Part of a small language model's weights: 6 heads of 32, RMSNorm before each block.
MLP neurons of a small language model. Each row is named by its layer, matrix (up: input weights; down: output weights) and neuron, and shows model dimensions 32-159. Each number is 128 + 24 x the weight over its row's rms, rounded and kept within 0 to 255. Numbers have three digits each.
Before each neuron's rows, "fires before" lists the tokens most often just after its 100 highest values on Wikipedia text that the model never trained on; "fires on" lists the tokens most often at its 100 highest values on Wikipedia text that the model never trained on.

fires before: " |", ":", ".", "–", "/", " was"
fires on: "4", " it", "i", "17"
L4.up754:114087106141122077137131177091124146125138161140102133158099100108111096124123112112135134112107116142144179130130146149129116107096094114128112144132117133100165160124082077189137138140098112139126122104082193153118072128149171153128129139102133120113130157135152096147122100125167135108133105132133168130094148109113151151127091098110101097099134118140148072139176107105113141140133
L4.down754:114130132168147115128146135083106151140149119162165117130142092081124101131118132098114128131150093131120137112094129091167132140119121111158105136124136101099138079124121118109103143133113123155106108136096151123120073132106123118124133122121126114100160115142137159103136156090116101114118132095138173117118124123119118134148115121118171116153133102151156095202169127147100174100182

fires before: " ", " |", " —"
fires on: " |"
L4.up341:160140107150121144128109140159124159144148157130174117122115117142094160153153144147148183093191155128115098126140164167122134138115136136124113154107148122113100111113121159141160193131115141135153121126111126154076111088111100155093145123129120097113094116151171130126146140128138159126155124153090168136145095174108124116146087153122160128156139103106113148119147136117131138100125
L4.down341:127147164140128091150091127100068118132159130117114084115086141127105147121130138115117101109128132187154135133132074177151154141126129083123141125109138103136152114124082127126138115125090113116122100161111088199144105130164098154102140168084110141123123161143124162123112129136139140124139129161135108110123153140086090121112133113162149159125143106067098154138141165130139162128123

fires before: " |", ":", "–", ".", "-"
fires on: "6", "19", "5", "18", "26", "17"
L4.up554:108136134107139133117106153129128106132130137134095141134117137135151093104094100117125123127173086135119091103131096135135147113113145153119134138139118101095145101087093178163143110165128101110139185086139106137159112136109141117100110158108108123134123132129131157151149087126152165091129097111119185100086163095146133116139122142150084144131116150143141113136106189167113113146117
L4.down554:145099154122158096096139139135106139151140135121147135125143130114147161128088101121169122089137119124167088102155115120119119095133168127130157099116126104160075097130119108145122110169124155122164117104108114155165119123153131115106125185145118112135114118122133167193138100137119126155169181122113149087136130147120168099132131089156129137132132167137135122101155146127126099158106

fires before: "-"
fires on: "\n", ")\n", ";\n"
L2.up397:182128117107134172125130127122121154145162115133164182152109096136138140125122125128103116146068122130141114096157121107150122101147099139134098120103126124141112104145167092146127107104166134191122161124107134128147149142126119118112112117132113153132143121143138180151157125189117137138132120103139120120100101157173135134157118147149128112127195110140160136097151140148184072134105
L2.down397:149184142102119145176119126109088143080152100136103133120142145115133100118126077127122100081117092120144123115148146110138093128143186106166166080173166161129116086128136143134133113183139117126126123127090141136150127154090163115138141115134085143125101101094131148153103115137138128138146108142197149137149129126106111127111151152104180087134104145104139087121106125123131158128106

fires before: " ", " |", " Apps"
fires on: " |", " ", "ro", "Pro"
L4.up2:105109166127129131126118130160165115143115181110075093137109142132100147096104098107171169119079112113101136101130129167128132123135152113151149111163087150144111113148115120166161129169184124138134098160134135142162150077061117160068126113156100126143151114130111120166142127111109115141109133093155111156147106095115115126148122157110112155179141120122158175165124122117150104122131
L4.down2:172109165159116114139203093123121123131136129121129117139155125143122092178154121103103127130167105148125145080140103120099129152118136129110107157193165151109156145100125078126106111122122187157158144107184104122092166141122127153145120103158129139119127103112098143192139168155153114142130112087122146121135133155128151128108138139121150117121126121123135112168088134148123153163109

fires before: "-", "ar", "ps", " of"
fires on: "\n", "tt", "at", "ct", "ate"
L2.up367:158134130127111192120151133107096116118108146158128150121138130107140172172137110116135099093114172150122139105134145119125130152084079179130108094122111137166123171129133101159137120120186095121156148117143103106101107157079153126137124132134155148122134138156130154177135112148098142122125155109126151109130142190143176140145103173174132140149162143158112107148104115124140083135117
L2.down367:170121106148106134122152124079077137144104117111116157144104086135154113095101103145101133084118108138083094144142129114107137131142171120156142142130146140120071101131110125127095115106090104125126124145090109133120098130128127118078135078142150098121098131144120121113118121158078111113093124148166147183118115124120128135127145145152120138129130192117146114131117150110128160165112

fires before: " P", " Go", " G", " Team", " W", " L"
fires on: " |", ";", " population", ":"
L4.up452:148120127158113137126120058158106148127100091116126120141141095060111095125126139151105161102122108127138114092113101097100116091122152096147132123140112107133107118142123097142109129134161129104143139093107123118107123100141168136113142111133150202136173125161110125138139162128135113111124129127121118117130125143127087126162141147121128147135121133065096114105147167143150131129116
L4.down452:107118110116124156060162121159144110119137151100174128119125100133138071150113122106131185163130123093133112118135081122120139099121112157123148167158069109126129134121163165148141148136114120175142146159144128112179118140121147111148112145142080144155156129151129124115143132110123110142097159114126136143144108092133124184146090141139107136132158069118161116121117123137134130107161

fires before: " ", " −", " +"
fires on: " |", ";"
L4.up229:148197106106139109149125100144137191110141104127089130125105124137114160140185134172140140130155134089126128147147158111124141117152099135097107153126133111097116164122146115122175126116122155155104125110155097098143145137147137118120093122130121090154178187135165143111124121135114149148132114124126133135147166118140125103079091131138131158124152164142130129114121134159165110135159
L4.down229:140104156126105113133164105165190114148116166151152138138142136144124119113163127133123169124135154159134138137110147139141159103117171055142102131151098171106130114118136112139149158130100128088137111143165121112151122119121138103089124132138105133140137097129126112121143096113129164147091132104078098106120147116149095100079104102105112163189131179125152090142165109148096141098152